Weights of a small transformer language model: untied embeddings, 3316 steps.
MLP neurons of a small language model. Each row is named by its layer, matrix (gate and up: input weights; down: output weights) and neuron, and shows model dimensions 0-191. Each number is 128 + 32 x the weight over its row's rms, rounded and kept within 0 to 255. Numbers have three digits each. A neuron's up and down rows have the sign that makes its largest values positive.
After each neuron's rows, "fires on" lists the tokens most often at its 100 highest values on Wikipedia text that the model never trained on.

L2.gate81:126073114173094088164124100107073164111122179145193157134135167178077133117133115085178094190155146114129082156167155157135115067113156138137195127042153134133080117179218134140173121128134175190103106074098104132123083117107097078097122074123098116188115146115107112124094147120121129157129129113115118178113117158133172132127139166113124142122135126061163094109093158121147144186164126166134145112166104109101139122153118147114115163150118138112189120171091100052078142080053068114091147101177125132091139124111113093105104122098191103143080124141117138059099115134071121135
L2.up81:142073127150148063172095130153113128164130115177168151181123172203080170142123159141143105087167154157123107112146124104151093115140129156136143104053094061087094187150128178112082121147141119094130125096112158156171134118148131093123070181131140122131148132166162130159083150179151127109185111127056112205116116099128100167154160126079137125139136101145100058088184108109142129163103186163097159136088121086114190097107124146139158179123106112183144168179160128098083114107139194080106105083173121142077049135109132126159136089141123098103163132164157177131129117165142140087
L2.down81:110131123166080121141099154149149143111192161158047165053084084169141069117153042079123128123129152181169146126153139134101176117078148149109132061186135133189148171136114117175157134131134142120143123133075075102083109146111093162049090150134149110168162088191104134136167051121132126125131128147159093108116175120144097095131098144145161175103119178165112158085129117135125094069123128082124122144106187112130098159171096104165079098119146062132121135113156110103167125137086174148140137122054092181104169095143133133186115117097119149124142118141165140120153120102135177072
fires on: "t", "f", "nt", "y", "uit", "e"

L3.gate579:152095186125142156112124113095074086071175159114131122130075107182116089143145134141126111088153134142135151144114187128074154158129137151119089111170147097133201063127148149146108142160190186076167150124109097136108070157133187125174137073128159138162176143093052134126118110120153145173176075067131105114136173179119115114124099144079080197134164096089133129173151112150126179131145165185082094187101119105115144115122127124119099093091079143082124149122191137096178128132119136177138158072135157145103145098166076102106148124202094154110143100144064113120131107084121159116
L3.up579:111133131123152109111129114128133149179193186181091160068173141129186139099093136124100150154118101141168167118086111173142104129129083094125077134107140176119142119156118126077167104157096135110124145135082115126120090090071129119139149121100161029163136091164130121143124148137109123070081143154141163146076077089150141120128145150148107071099173125110150143143106103108133103153159101115167105198093101124044136098100161083111155114082087188112186145114079130157129114084127081138170137132138163114118102134156043165135120137157121096235103061120122124170193133115127103068
L3.down579:174105142123106180124132123073144135129141172138197144149161088085176192107109111114177108147131028101133091201131108099120174172145136139129108205135062147105086130113083104100097113116156113067120128120111119176123121164153180170172111095155114150130118092185118165109112113129111173126130143189189188147141135102149108090166139150114088169129185153188124105165125160161150110111172132115117147192095123098137152122119138151140094131104122164144100078073139129196145108121131101157102112104213146138101118152103117112089114175116120130127092168149199086095131081125189145092
fires on: " and", ",", "ly"

L2.gate41:136163140163161118088154123137115142089108057114123156089141148131203128144118131092157174137151174156152155110097092100122124148134145149169111165034203162130128062145168172090165120143077116125119171125111120101113140123106143129068109112139075141095092144157151168098117111126100160117120110174132086137127168126049154187115162128107130110132110159130122150127122091094185153133160134118102083197151134118148113150131155170142139132139234111157088142087147174111116098138158096104165120167155145148088141158107094169139069086124126182142041207099045139107108102104104096130
L2.up41:141102113132176132151135114133080157081098137114148118116162096122134168116102131151057117094102087139116096112106118184119200167134170148209140053149135181134112136127116094166103198109111146108142111155111098132154116117152160104108172092160169108095053072114145115083161072140179073115119109141155130133096190096106136194128119115144113100180164064137182093121070132058100176136135113077126093119061148119122156100057118139169134090132130103149128191106154159110118115144138128135178104121178129085085038154138117150136140152127109179101101147134115135155123106124067088110
L2.down41:114148132171123073110128129138194091092158153176108193188058106124120170131162092107107142123100067131136083133161160154097133075098131126095148129121129131127149124115128111124114115110132078151111140129144149157072171083161106119182104160112166107129148128082092115130123165120117156129226082124197078148101128127184113074143036119125109142116152108132175109120144128105150144122102144171187157145074167196126176103113092140098095116146135153065126102144138112095092142076130091164111067120139075092169086094119166094165126160178160150143163102165068130152173173138132191155
fires on: ".", "A", "ve", "a", "ma", "oe"

L2.gate359:135128119162104161155079084175138178099112157164072195103082124109110185098204162148057058081120163171119122108115089091131153113114116113133132105151162110174182126144114128094131165162130096119114155135207117159172117123142170130084134095200150131111097173154133112226114136103142092121115133118073143135138064168107065125158105071114127079137136145127199175150086126113175196119143125117171120144110105148145135098113165132115085114111127092157203105134101146163085134154152151134112155066061113105114145089116125086155074126130138127158110086156135114125106149149138162091
L2.up359:125140129070117169127163160099123067101126127125101091103103128146159133141161123122106102059134144133110122154104117146151117102084077128095156102134189155141173157134180128142145134151112114127124094142052088065079110099149184146129130199107177145155164131080115156199075109169165185156127141104118130105170103129189113106098162113141165173032095090148107099203183137174132170129146130100088142127156124064117146163098173148182137125136156102121183166116071100106096173087094102120097152172123134139133166076150125092141143134148070104120155154129195087129080101122153097159
L2.down359:086120101065138068109121183105067075118069118107123127124205123094102138174154134163145154125106103142121156052092125173119156147121156161084142126116138128094102111167111149148094161104128132144166141157076098138105111210149073144120163157109133102088105112104128139063126080169101119123162153120195099144105109107176182142150089099116120070119145143163136088090154194194117106095147125163121215145136146073136112132165047117110155145147168168125098177131139136104163121128187130084124097175099142128150115072176154161104143077042117093134098146129132110138149139114154127153
fires on: "s", "go", "n", "ty", "c"

L2.gate391:082130091122128130195107106113038104107110179116108143066085059145144088193123155137096109125120125106099142119141145124111148118117077115117082118106197107137150129165114133078067081150157171177154122145114142072113169115139152110186149145147087156146161153106123144139197108099085120156141149182130066118147112069202217066178049123149120124098157147112120203102100102094191128132166093206139164166153160107142157121097131140145154133135131149158150136155116145117200140091151159139097107171120128095158102141129133108145087142093124161159136134143132106160130095082137122115
L2.up391:073112149135103101111142169104095076138087151165090147154141164090122147154153142131082153114143051124110074136087145123170171157126051128133086154112135120130093149134103168094096064144118111135135090075142073119091074144130173125105089074054065117147149167180091121121123144119093143142137124056140080125100108177166144139218183114123152101140151102144121079161102147121140176111170150151154137166119136113168114125085100163112116124122138111101160162129160099083160150124150174151146179060146087140120085117134117111134103158131038123092112160080183068122159185171134120157
L2.down391:090137141107190123132097152148107086143157159167091135085089129070102085166092133129067183104104097133066145112108159087159161081159065127083139121133073144158194103097163122165134129112136154146166125120150103132164120124098169152172134158044063110116105119127128076172104135138052099119141187137151105143075094106151151163155058168106101094088111167093172166102122095134093101180191151145148139152091109091116165110121174185145115134093102171126152119114126120117184102120118137159076094150105095112176119097110174139141072114131081139114197123078107147136119179101121141102
fires on: " Chicago", " London", " Boston", " Angeles", " Detroit", " Pittsburgh"

L2.gate495:148122187124123172175130125089096120088155185099160076172120100118120092095216154165100148083080145128150098123085125074107093077134086115184146101109073091085125108103160153179169184109133186127080162121110163152116114116088170108199114118121160152131150134123084129130152126105106125177113142138125129156185128158183081128135146115115102133164157104103160096096136153106144160110129149132158131110146145102124117199150063100127121096117095152147174075152059145158106150116123093124119081120103135113132148087185140105055209065143171108124113074077103111140131203086103134118
L2.up495:192140109150159161159144093065086134109041138179168119104113117139173085132150161172075129089110142101177137124127168150111125163071154136100084156166149101116148082150167166157128136140090156152085112072132186160158102163122171075168130134139106158156129126111122100099136149154057076165113052114170136198098148165063142139115136197152135177135139109149143147135208122168113123122131130071171067094099172140081117158149096044120136115189112156150141145124131117147147119122159147117130138121107198073149155085157091138113139104162154073135142148144099150128121084128112110138
L2.down495:183109095084093177165129173063123097121129118140129095149162136104147081091140114146099122154141162169132098089118134071114094104149103132080115121107111063109155034051115110100112160084109117112147146135146156139045136063085111171171105109121149160107181165118115145116109125088155119141089174074115087136152126113115058104129104077100116086158126136082142163150081115110122112124167122187133121120189151174129172098114094081100103088150120163116151147049150119183085169159108144152060051114094126154089121142156081087086160128155167179119128146108125127136102146113099115155
fires on: " and", " to", " of", " &"

L8.gate258:132151166131109178121147128123073111120181119104177132116126069209164140139121071133085128156106102141107092139115145126152144093149108113179144116108128183082096139132175098140116139139238084159128172139046153042119095141131071083144126158109124170109129121111150110177155172152156097070097138098156134079126099105065133139118185100165130143124144208105100106175120149117126114093195163136185119116146051107104183145154137119082169093080096160087142148116159140112097131161127137169123124129144151152100109136170127158190106158115146131093138119080128151146092101107176076100
L8.up258:148084213136148187148133143138176123140140186105137066123112130118109150095148166133154122133138139173114142174079117102115152108152086135134193167139199081144149126158109161104134156136152082185097117155148112133127206113111134137116111103140101144054094095098145131165138166178097169126169153086219182120123158135140112092120145167133121117128109101136139103177073141151206131147144099171121105109169066054121095143132186114135179155127149127142145106103097164085081114177133081078135168097107140085126118089073145163180174102177098133155087122179110074141097120139113113134
L8.down258:096127143149116095181118139102127162146101138134135044130131075099127083104159141092203108094140128140060103168158080123130128135121108096123108108041112173060177163148157141173175149166127124190175089121098106193144143029155120073180098146116114152127098083097138142111169134136118152140121127165161120093167188159098112108129157078108107125127163152109102122119128097147109137105137104177183146188139160202106121153125121066136164121136137157130120106108120102141134180125157139067144173180183098138123131123151169145197153140119111138166141098102109142039128161166117124107
fires on: ",", " in", ")"

L2.gate201:107108161131069180106108144161159145143056100147145128100157154153137159203102120113140117100146208191141161139090064103056114111122131108116159117114160093142098117161149143169094107064138118198120184151117124137068112062150093160136058095090187129110123192105047122133134138108133161077131184160136128115144105101090169121126129092170167130179082145138146148084136142170165163121129171078072111162119195094107116191108141096147098171170175168141102104106135162114134139153173097159116110137124133132098165149109164095084108146127138161147176118133137147085109154135131147157
L2.up201:133120156100118171066134109114090163097101093117109111102116176088117142115112173117158145088107111128100187169073134199141086184084111168168109140083147114156146145179118148112096167116079124085135169181130193086174180128154168144120123120113175114098105164209165128120093100156157095116115114208087138078147130118187127205153120101168097075116117175127156157092095151123179157137134187148083158124130083148116112125120122083147148084131128119093138178175129136148110144080149068129162096202139101119133130106153144174148129163123109120118121142103169109174079166075140131184
L2.down201:180115145147128118111145162089156125106116097164097138171087141083102139108110126120067168152100147123138139103070120164151170064117131142103103147094130123107141166153136167103146166143070141082047095185162159103131130089133153146104146129105177197152097208184111167094128132121064149147105131148142115051156149107126107079119157105128096158087076164111189112094133129188126158062096139133149145127168128136163140125110137127164079169183081147142125149100173090129125108107068136123129147176155021117154121158140132106152105106100151200111133138172158076090122096175105169138
fires on: "-", "e", "s", "t", "d", "p"

L3.gate475:138085173206131157124125097152133099079110081156141138112138136117077159141117190176158158132126175121077107047159112115194155159103138106128156139125173147114097101130146125119125183130113136150114171149034114103136176148097177086179175105090101070145149122138159158087098183149099123200155076155136102159147121116120077155126108136107119166144148089104123161051160149094172111181068101184109137104151123112113141071115146145178097157116160148128150138111116074107115155137079165185159127190148111063105099130126116120162118138123146118177154137122116172201163117130100169143
L3.up475:122104070139177117086158131154145120146131101169126170077154183082133099145143126122124128118123166141102167093154073128142136101150204118144159124117092152114115093108121095136090098104105094095125090163146063082119161127131173082155111156128170170136099167121115126118088067055095140102147103168155106105118145100107178167128107079095172167105175094138167161071096076127103168140107144084108165149123125183135186159096155125150118174150156138196122108153160075091165079120105109156114105161130094074097112127126088088094135121073164126147103190164119120191091072116140090038
L3.down475:215161140073141177128096114133088086103190092174127164085134133137134129119138158101089096141071102135075075152164146175136138134121147099175140147070173133126082110155096159126088155096137121156111149200122112176102119102153124159118106184103139156144083141145130050164092109108174142140105163058164119105127147191116184098159089088133132144152143139176163123123089065088102117106078080098114129099142147117154128135125136178109135129169190073127152087138086181094113121128169138133072101164189114095093123116148146091138111128109155200135102106131115109146101120074064145073
fires on: "2", "1", "-", "st", "6", "7"

L2.gate420:159113125109042129178108154092076086144109116138077160090139107111146178161183122121109138086150129087114064115119176123081098088094083141107164109071181093165094119164128042087125139161115145145093115106214106097155131126122180099144117114155144083119130136097183127117126100098133151186152100163129142138126093175166134132122178154119113140170180181120137118180128126114170155093135210099110093168067078133123162117166089135148110152105128155142114135148127190092087104164116117092135177119137089131116092087129155082177102106091166174168119180134120156190177133158128142110
L2.up420:118128104114112133122136145123114099088176095106130155130076195084131165143152118122114147117124092124149107143081134136161160077079105161176092092120142135100095168105105124065172182090206101139123155151125114145103178110153185066133175098125156084092158104104166104074148135137049121072120089134135110119111152138141105148162090157179135113136138142090191128186121116097093133120104134164103140098093080081143174127115141088048162119050120115167130080112155106131133118154153080143141145149149124126145236082097148104100158150097113187177119118165088165147203123099149108106
L2.down420:166089096124081155153102126106142060153129103111152203143070125083146199144174175115106147108171100072150102115108143136101156165168096145191087123113116109136161106171071146093158100170127089168111125102154115173127160083142182071189133126174091091125114143075164131084169080118163116182181131141167075144097110151148095074095128191072108179130158138093154137153050073130158126109139187149124069143118107114159176188159159157095113159111128159142120055142117129133148126149146111121120163143133088129135115117111097112188116097125146160107135135149118115178115136137183155132
fires on: "on", ".", "ul", "ur", " Saint", "a"

L7.gate76:158136120097128106168117181089140163102082159082166088144102100174178086104108110184143091149095147126189168173191100101074132143171142121117203161096143094124075150181096188098132118177160112096069136159109128135118135038108121097174117119098138147146087106109145163126120170220119119145116078169082155180141190185137103164114095133141135185129162170137135139146094195149103160107115146155085128157130133134127153112132141111111151097127129139135147138191096082147153099185154108166120110141097117145074130137134177131101124123047127127097137175176103121121079100132117112176
L7.up76:181089105192116149099102134137120090201138121120162222100120149191087103135150106131157126099123139110164055116107136107150135111127081076142146070108121113184194151069200138147090123187112157167075138159121087154125115075166154117068184117118123186100102164129155160136118153124141127178122152172159122130156143147173173124189151111088132143104102184101132143152110068078177121158164129090116066137146151173125141106112138125149166069122113137141128173108112107111123148157105094093159068103119156104141156173102122089118117159137193078152137112168179129092086139121138114101
L7.down76:109121154167131147061175158147077078152129145130101106148175128127126166064119115136083106088146076124115161130160099127116130136116114124127098114171102074092167124174123089134084115131154204146110140153141147115153124179103077127134098094139140152102158085171147161146174115100133134093097165109144168161162151120155190114130135198105176146119158169097106188131183117051141128124110146068130107089090149141113103134108109108157074121146134124145135131108124155109056152087103115142100064090150157151159180091067093144214108192147161099110143109080111146050055153164158129080
fires on: " in", " of", ","

L7.gate617:138088069092156082135160133108129131205133165115080145129144149046157165161134088094171153150158130157079106120164140090123133168074162096160136158173126118130108156098137159125078057119117125194118205144143104151150182084114133138114116142123134153145133104193134129045128131113087112148164159152164110196172163174187183137150101156166162177146121109119189123166195085131148120116112092113154141110163099084126084103112151140097141131092123091145100076172066098126113194128153101113140132113188122149155103138103153128067168111122120112105183151113099139079149155173138148116
L7.up617:128108108111118073150123110140058134119169120146169112189133108224107154100140119116088158113158070106164094160082156120163174124092139098116175119080170136078145101159123168127111081135158071155102099146150142151144133165064113135112056165116111131134127073119079155181064119101143097134129171129113082073089072091137142057155142107156158129136080092133111116114180116147128138108167136110092198167158131149179215132081121129113121111126125087143120136154100126134134103152131116093129098163159147110088104167082165139085120144147123079162142070074086144091122093161122073070
L7.down617:000109108108096182119165181127153192165153190162133151170097126103115108163114112158130144143137163148065160143135105149146112131166120118185202101173155173133146099110176155088083105169160184133099156154124086153168148190108160147117095102144132136131097094116143165123130051115125130170126178121161148076170140069099128194155066105111094103142081110113122153117091144131111160133190157095119128173125068091086093140119174142132122098120130143105106085128154121109109129062135092168102083193131143134147071122113109178146144134165123192126128135135149136115104129146138139145
fires on: " F", "y", "f", " f", "e"

L7.gate616:039139119094099177122137110113167147136123146142120099125143109164156127129126117111100125121182144147132151135113153116141105043158121140143125164048142108081104102158104109183087085083172132115104089205137138148120105063140104058127090156098071106139180113083110122149109140162135193094226124101145175109126183096154173094099133167157094141132137137104134137160141079064107124187163078129133151175140118152123130133178094085136167051157107132143087148174148057143088153094091146111067113155104085091109163136128131159142158127137121112147089148094164102102147120152171142092
L7.up616:148166123158136134166124113130093092152075150217147120070098138116167102157113131115115096145107090103143143188157125152151061160160105151105102118175085127180147122147141099140150093140127123121100091116106160154125119153136123124056147123165109153168172165138151174157103103092108111140166193134145129087161142100177093096106103111053129127232146137102130138150194149170145084192113117148153117121130117177127094166072094189063121092181147119103160134132111126147159152072122117129165142128075085117124081097154131086175108125122077147121115198133149051136169061133096143156
L7.down616:061140107202157057113100147124108161082145078066138145227104114140095143116094126124127196144106165128101161138136126142125129130139117120100146176106131122110167169104097134093142152061145124169136182080098114131108095129183121138146160093146155088102112142145077108166157150122219146184147088101118153082167051180116135098120113124186159182116116099188163148081187087135182152163108073151135118108148173131170135155140121079163131175067120127150094118114158114154117115129149148128121083135151102135133168100097135138096082149111107112123100112066115154111071194139138101118
fires on: "s", ";", " digital", "rs"

L7.gate370:145172154173117137122114149157125097130134084086203180119137137143128145109143102129111113131130203126115140086177075142111125140171082232142152089150122145171055134163132085110174059130212149137127108114096146124122091129121077095188133094102115172115126087079137148128125120099115178159164120069115146118094161118128150098140117174135116186118126142146106182149126149186109149147158101135108126111091133076141096120129071050198161163134122148124141143146155147075148172149128098118152093148128106131127098089131114099079070180076108072124161092190108132108159092085133067141
L7.up370:166149143130174117129062120150127106140119106097162161104083109081157124167073083163145171128169137156154065180124117160157144103144130105070090121087113092134106118130102083086053074128136143152139156159054123134138202114146120083185186136147155134124070072185093176091111114102131103156153125172173137156120167160151135111151133122157131068162093162165089154130139076146049094125157136173148118123147133113125099065104097126141205116129129130150167110149101137124121134130142099109161151154089080174096116174113160189127130163056184122126162095178081130086125134091119143150
L7.down370:175137149141059153099106180153069132155143080191166121152145108107139164109161138134116125111118061102125149141124162135139095110094116110125068097160126146094107127188094091116102109107179098106111109132164083178085135165095151121118097117128103158172147135112090172124125123105129128162107133081150109126105111102141174071095128087057124128156118142136039128135102120126122114168123075100126151077119130127157172056118124150162116159141139060153173162166113163081176152135137096175137152129097122166147113134105201173111076146132186124175059086156179183155089076038133113113
fires on: ",", " that", " of", " called", " is", "ame"

L7.gate407:125115219137194107189105135126178106086106104150143113142119125138187136138117132134111146160092152114136120160146152079142102059119062144065157143159133061075142101178135111158165116039110088079086150127146129164112115068108140124156035131136083166124123130109134100142077148140130132140112091096114059102180168114136136142098141129124160125137137150078161107118158121071182180138171087087202141137150175079065164157170130114104190120152108110159119123152119132118118164108114141114089070139108096133136107114164106124146162123183091173140158085128173141080115118112081100126
L7.up407:130119133031168123106181103147208141114110107138083141151114128179186073088077145122172146122190146119098107152099135131152059100164056096154170146171140165111104123177154087145202126126090158140113088171093149151108055115124169142120122136123126161117096122121124146131086101122092111140109158164123097151185137179135108125095099197114106125127129140131177118155111147153207092132150124176133077145159156151155086156150152126086140082139082110140192134109104172146130188080127087083096172116138095079078093114142113081111135096119095152124107139147174151099094083097164153145
L7.down407:146117100144132148125123143080197130116097148169136174081194186107110129052107120098099140102063126099174155107147098126158172094138080086129119161118095100098136153113181150089099121101134090114155149093095137190159158192106120086147093119127136111167133170151140112094144089108076065128082051108135110080155118143131134155153151084077094125139141095133128125081157118163115121175056155089158147146186131078151157090100073097128078162142153144102136144207141098170139086162138057133085088143113104131189149126141151159171147221101140110095142166141107120124110143119128136126
fires on: " and", "s", " people"

L8.gate264:156145120146169172105113126088093111094159135150124119130120072107128140165152079108100152102110091094102120146140144120107166048103176140088098149133166119085149083093166161111120116122130133100165149191120168175109138165153135141113089132106175163189118114119126115095116170177118113176116192058193151148117188103134059142091122142149132121081176151089125118176100038146155139139156088137133105118123166191104136157100094093117131098182126148098145116079137086104091115192082135144115082076086202149095126192159181117131114159149146058138095097129118070097145133169137101116
L8.up264:092110138172180127132132151106099120157086121115169085143176132075192135128086182190104156124107096142093107138180172156138097066162161074116152133136157096092118145098123160137099167187156116145164163090163117096154177086149159149138159128054130173099221154125125074102099170104099163126182147126126109124157090097147153123143098158089129065138113123194080142158098119083129108091165117047187149130087168103106141088119121101129075085178150150096140099154095142132121067141185119135140090127159130111137133166119172148174150116101101101122091140151136104099167071140077127138
L8.down264:096159108058143172113137176122048161116168134093254116113149112107150143114078116143144160105157142125104127155167114089097097200073112133087109094128119189125158095068107098159121172127143137164129177081174122116101113119105175124088139095145142144150107125180105127086096132088122153121118088114101134084157150106054125127082153142157185107124159112085126100090172122130149102126131126108070115123165138122143154075172129125149155180170102096065147067109126090116128198127206113134120095086177187113111118158151133169168079161107175108142128140138125177117117154147146119138
fires on: " at", " to", " of", " near", " in", ")"

L4.gate69:123145192177169138139123183139168069118133129127163168109175170115159130170181086177148141145051109126120118143148097126142151069130142166160121178119110143098135131104101106162095133131167146118126133129053098150132161155191069180139122142128129166139118106157162168159092140138138111129120073095074114117145140142104102153151172138172103119134158094157086131165126104148170173156180113125076108069160150137153147166076073076105200122156178131114144099080168129128121112176209122124121091135136154140143062064189162131172147161150172085142092082088130077135128097167096114165
L4.up69:155121161195152174131070119175140134080106113157120133079171128178092116125152112212152160171112127052132092170157101136140147113143139079121121183118108128110131106174132113109126092127144079108177148170101155165135144143125125148083149088127123159117133147121136166113081145132132159125180102108184150106173106174148176086149120166199118128103173179130131119130124123136136123136197106088080089117148120146108098121129084100100141178188141197111108064140106095091129123179192159109136060095119134129110139114205176106171059144134202088177082106175130144088129134158133103147
L4.down69:172166114127132176113131188052079084092116105120193153156144070129136109087120075114123152129125092070107156050147075125164141113139110098146104138093144105144196086126117128136103164110153161118143143174144144168093171107166131162096097144083080146167068145152167112136103111142206115134108101087129130114083188125096064112118145161101161101117163106139085124144082104113150118077182155131159149133174192095145159088184169082133110116140100093082129117157114107182112154152114131141090127136116128146137105129129122145142224145096176106103147110153108109050183145173142170157
fires on: ",", " in", ";", " of", ")", "ide"

L4.gate493:155123133150099152056135141093130131179091124134127197113119102130118071130143087097148148141113089199174141083118172132107121145118131177125114126111084185137214093082178162126076097086172134081162068152124080095093081148156135113097083094131140139136173125092101143133143177125155183124206151088116112163078121115182085091126154096160153104107101104151150098073118145142133123160136159145137106125163068117147113066154054149119136147100144123166133087117182165078110179179098115177103128115133138098161097133174113155130081102182109176083135085127082173124083129119135126109
L4.up493:095123132140116126173150085157186119131138164075154110122114066150129083041150150119177157147117138126146112111128062162155047134142145127175097175184109168111120122126117103148096114153146127178134166125149120168101120146147156173134193075203149135158222139144115118140148099201125088139165131109087150176149165091177187148146144121169140100134203099094174125093143085108092093142115119133118128175153127080094172126162129106145117156092155134100135163122085125110136083120161093098124148166149088118124131153119096117136127146091159098138149137102005075107142132110133184143
L4.down493:183127101089072137109134161115072136140077125150143097155184125098114083087126108178151083144171124130092131218118183151134141131086092113201125096087103160116090098095103144131100106156168171118129146134080128173134171148139118155198141142067097202146071143102179130118126118173146114170076141121151092089098153130089086111114142156148150146134164165129148153202109141174137134087096126152080116123147116093127136105125165140133164117158094180061107050121056117138131172129113181177123125133163159123121148173155137141091182177126118094101150165083154173098171145102124108103
fires on: ",", "y", "ly", " and"

L8.gate586:096087119092160134138148108060146174120182140114116141170146204113128148160154086133180147055114098094106159098091115155112131161104090064103160141181184168156146085122148126110085146132113117081147076130117119130111120128094143066080138139167157131135118076122167088136138131083163115135156155115200189054126131110088164134113112100149127075102127088081103094124093127139129178110149147077146079085190085104129125158107089133156164147138186091149145135126113056131092099125110101152069096097160128151113120163196164165081157145188108145142175085168120107124154127186119160112
L8.up586:116123059131183116186122128117085182144145146090127114107145129168111151146104096117191102136157168171131071142070116163129075071113081124120106164128153160181149139103139120081138116101108106073129125147147135110118141114111129114114095143114081149168086088160131165081121150164159159147109104142117128176168078204123149179147184134180134108113109039132168129146159141140101167104144184056140106100124138138149127123112141117130105115130153100124128057149079129132123120070102199196157148148148101131051099161163175049082132075170143188083111102108133128148136107165143167099
L8.down586:080107096049143145087113057098139188203169147113114140144127105184138159120125096149144157145098103145160113168144149099129130107211165125188147085148115088120157102180171129125094116196186105114125192162127186176082147130153102154075132169158189130143118098151141118078099112158137121112130189190095144166182111142123148100120104157123074121094175156175176121059138121064098134171138162176118089164148122089107130113114145085154086118135084126120124117126119180090110143098167136150127090158147072144101055148109147119097119142102125142127107115076129118152132078145157118154
fires on: "e", "f", " ", "p", " Tr", "iv"

L4.gate17:155137111170145133141097159152124088124121105157142051122151108167159145131165088120171138103172149124137113195061132097105174088146147140111162109163074127173178102115142096131089152157182078067115121156182136092114137101120119126139087079123115100150115107126159172148109150162092140121208108105134099189143150208176157155126159201065171087149133126132154092111104112130097138079125124149152116070165141076158124067153153077119157140146096122173133121095118156149096089159133210114159153147115064098134191153168104121154133178145130114093106142164171132107065119183093148128
L4.up17:136129082081133137124157130083166107167073144153137137154152103085088047080112130163065158071067143155157095163128127149079084143203113145176165133145133192121093123156140074058100186088111171157114103085112123097177086133096114066133141187127107118134147172070121100121144094184135127102134121152057106146127136097148146164118176130154174116121098100097123140188107154170163081132164150114158182170074095124140143150098139110162085115165112129141145160103143113154125128144160120114178143131105164138109144177168123081162121130163102203160146104115187127143129104078133095167
L4.down17:107107155079088111112060080144099092130124108130080136151110156181183124140119120151145126130179096067157118096135088100120102107164103064093180200143151089099054158090117161175111098155120152147205097130091105132150108173151165120088161131102174134049121125167141147139127163150110136054110095146217169126118157120086178141133096117208077186108177109126116123131159070135123107114190171107121087159135088104084135137107079116108086076137138126119127099102106147140130170147148099147123115095192147148105128132154131150141164112126110132070126146158110154118093094140170097083
fires on: "s", " family", " children", " parents"

L2.gate289:132100184108156114096145121133119121095121146139195118118109093111107128125208163139098147133126119115085112145099112065173142147163084129154121168147128117127057170161131127143176188143096139094083116161096092154171137108164128174168141158088135168155109120159148065092138127190200089143114084097116133197161159087129137129128136131125085116153130135123132124154161124128196121169139131114114228116103165096180130084132137142143133131117149107106143146153111126141115074143133179206143072181137166064108114106113128071083100124145093117144134122132017153135112033090099138143
L2.up289:139134169158080179103118074134080108117172142169099122126138140163146182141114134151062129113109137137096122137158115103160202173130105153138131180159098133141138153108130160122041111094073161125093142084151118082184163099109123120158133096089181163161123124075121189133071178099168125171102121130118153096145211143138128122132160196110155096115127148125101114031076133105201116062137096148143167153086115110170139079078097115186065115077102144143140154092121076105104093132163130119117070093114089132136121113123126146147142102158115117136150140140167098131130173176105128191
L2.down289:106114158100150105109127076142124145106119080174160076098161143059101112201167133130125128171092084118153116178135120170185131171110156136108183165117153148151154102125102103103143124100122143155146145153079155180082117110140172149134132054166170061041079096102101152147105096113091174079153096090126107102120143109118151174108092093125106115114160097135089120098138109144095180098161175131111100136093171193123173155132139099109137124129127109115141151176158168084125163130101139157146089105125136027035127121067168150148109148121154092109094154113118176175069102109130147100
fires on: "y", "1", "al", "ng", "m", "2"

L3.gate310:104098093137130114033107154131089148100171123111090108148106051180094091094162075145163056157092070189141142138122158081118162101076123093162164117163171133134163107145101153126093075181076157107071100153139133129134117076106164096164125142063131106147167093115115091115084144134108147172155152160142124114141095122108156133204165154169105102070060123088129161104186166120143140147121151131141180133106132090162191108108142133209091114114112113162121125143122119090116161099121171184148137091098157113055101126142155093161154147158118125141153132100109158088122116163087167147
L3.up310:113059125104102124124179146144154156138108129167087093132164134125176088056157110172093157095184137096163170108151105046165136109124118110118143132138119142134114095151124180123103138181098077138125086174124181162141165150034111117149121165101177108070111156164104075136133100093155086136127140160179157072171096138084180070171151107146146131091131161092121158151148129152138149103166135117144171102140100104180199135093100117187122141096121136115152121149075161079111138124156150108110090148178099159122061118164206134155079108119121153115172109135121074104125093178150182118
L3.down310:110070070074106129113101088155183166116157098157060148142128136141149102097140073135132112156095053207127129152068174113112097160110135152108165081104108161122112176118106140114135120160145092145122104156101128142139121149110138114139092140111105134153112119131104107102106083098116157119119124128139124126189116123140158134192156144108163096119119097118089159134134179083172159106171121095167163156101072140147149164098139124100181088141163065149127053087114120090075129081145146145122131185170133141122066112195150143054082107143118134086103132052173103099049136185099201162
fires on: " F", " f", "w", "p", "iv"